MLP neurons of a small language model. Each row is named by its layer, matrix (down: output weights) and neuron, and shows model dimensions 128-223. Each number is 50 + 12 x the weight over its row's rms, rounded and kept within 0 to 99. A neuron's up and down rows have the sign that makes its largest values positive.
After each neuron's rows, "fires before" lists the tokens most often just after its 100 highest values on Wikipedia text that the model never trained on.

L3.down93:45 25 47 62 64 56 55 87 52 45 50 57 54 40 55 34 40 51 65 63 36 48 40 55 44 45 69 70 46 53 40 49 43 54 35 46 40 37 69 48 46 27 46 44 41 60 50 40 49 50 55 49 55 51 64 58 35 42 52 37 60 28 61 69 80 54 52 52 49 48 36 52 55 53 51 41 41 33 48 51 45 69 62 50 55 42 54 62 60 70 52 57 29 58 34 46
fires before: " ", "y", "im", " in", " a", " an"

L3.down645:31 39 41 52 71 21 49 58 45 75 51 34 51 57 33 40 51 27 52 67 46 55 69 32 39 50 40 44 62 58 40 52 42 51 41 44 38 77 63 60 67 66 38 46 52 37 58 39 57 26 59 52 49 43 32 32 37 64 27 60 58 59 44 46 32 37 48 56 55 39 36 48 46 33 46 62 39 40 67 40 57 65 38 62 56 34 36 48 66 66 56 59 55 51 52 50
fires before: "ward", " in", "ed", " as", "e", "u"

L7.down491:57 61 41 52 43 55 57 78 43 65 47 36 51 80 52 56 40 51 50 53 66 51 56 45 37 59 48 41 46 53 56 43 35 61 51 47 22 44 60 29 45 56 42 33 52 62 39 51 45 52 57 35 44 63 51 33 62 68 45 74 42 50 36 55 53 42 29 64 69 65 50 51 80 52 46 49 68 46 57 39 69 49 11 57 51 57 43 60 55 57 64 47 53 56 45 63
fires before: "al", "ia", "ic", "ical", "ie", "e"

L7.down470:47 22 37 58 55 36 42 61 44 61 36 47 51 60 40 47 50 49 49 47 59 63 39 25 45 83 33 31 37 61 54 37 55 52 51 30 41 55 52 48 49 27 33 51 66 58 46 68 58 62 54 43 41 67 47 53 66 54 39 43 56 56 73 47 56 55 35 61 40 71 57 47 64 61 44 44 41 48 40 30 60 58 36 63 45 47 79 61 46 30 77 33 60 47 50 48
fires before: "n", "ate", "y", "ic", "s"

L8.down642:39 44 42 52 54 55 57 53 50 40 40 46 61 42 58 61 59 54 30 47 53 47 40 59 64 45 43 47 47 70 62 53 54 51 38 56 49 37 46 51 93 28 53 36 61 43 56 54 55 52 73 68 48 65 56 62 48 55 51 39 40 62 44 43 59 73 48 61 41 51 49 46 73 36 65 41 50 38 71 64 59 59 42 58 46 59 64 66 73 57 43 50 60 51 47 52
fires before: "ian", "ate", "an", "ad", "i", "el"

L7.down123:35 54 37 55 50 29 26 37 60 23 49 56 59 60 41 47 64 50 47 74 62 74 38 43 50 68 60 67 42 71 38 43 29 66 57 44 50 70 52 60 45 45 47 55 57 81 51 54 57 36 52 49 45 60 54 41 46 52 49 50 50 57 32 23 28 58 53 56 61 65 57 37 47 79 41 46 63 50 59 35 41 83 50 52 48 55 30 47 37 51 53 53 40 62 47 50
fires before: "\"", ".", "After", "With", "li", " T"

L8.down196:62 54 59 63 54 35 45 47 58 29 75 67 47 56 58 57 37 66 64 69 57 65 57 58 50 50 58 40 43 47 76 42 51 65 56 64 52 39 42 67 37 41 48 58 53 71 60 75 53 38 62 65 41 61 37 63 43 57 48 67 46 46 38 47 33 55 49 57 39 39 47 57 55 48 60 46 37 45 61 47 75 38 49 70 29 34 50 46 41 69 36 31 43 52 60 37
fires before: "s", "in", "t"

L3.down537:49 63 51 46 40 66 42 30 60 27 48 75 37 40 42 42 71 19 61 68 53 60 38 42 64 51 46 49 50 57 54 49 75 39 49 50 55 50 37 73 29 71 43 47 43 62 42 57 50 33 51 49 54 43 28 48 57 42 52 49 61 37 62 46 35 39 57 63 30 32 49 33 68 47 31 40 49 37 40 67 41 51 63 60 54 62 35 56 35 57 59 56 58 69 56 65
fires before: " a", " an", " the", " was", "ct"

L7.down243:71 44 29 35 45 45 57 37 70 47 44 53 37 50 30 34 69 52 75 46 75 55 29 53 39 47 58 63 57 33 23 44 54 37 50 58 44 46 42 50 70 38 38 49 43 57 40 37 30 53 42 46 44 65 55 35 49 53 55 57 51 65 47 48 42 66 45 49 45 55 67 32 42 53 72 44 58 57 52 53 56 48 56 56 55 49 61 46 44 54 42 48 50 58 39 59
fires before: "t", "r", "ron", "ative", "ult", "ation"

L8.down325:74 77 59 60 39 47 27 57 43 41 54 75 68 43 45 55 37 41 58 51 35 71 48 32 61 62 38 41 51 56 41 65 51 21 61 66 43 49 49 39 41 50 73 77 66 59 24 46 52 61 56 61 52 20 74 37 49 49 45 41 65 50 52 67 42 29 45 40 49 40 64 77 42 29 64 34 59 74 57 42 67 52 54 74 69 58 65 66 58 64 36 55 41 51 27 48
fires before: "s", "t", "tic", "ter", "ent", "h"

L7.down59:31 42 67 49 53 68 36 40 73 45 60 31 59 47 62 51 52 31 39 57 69 64 41 39 36 61 39 51 24 42 54 38 57 49 43 88 39 44 61 53 50 56 28 49 55 55 36 47 51 40 42 42 46 75 59 61 53 63 46 44 52 45 62 46 47 56 42 57 58 65 49 48 61 52 49 54 49 63 64 75 62 46 55 55 62 44 32 52 61 37 52 46 43 65 75 48
fires before: "n", "y", "ce", "ze", "son"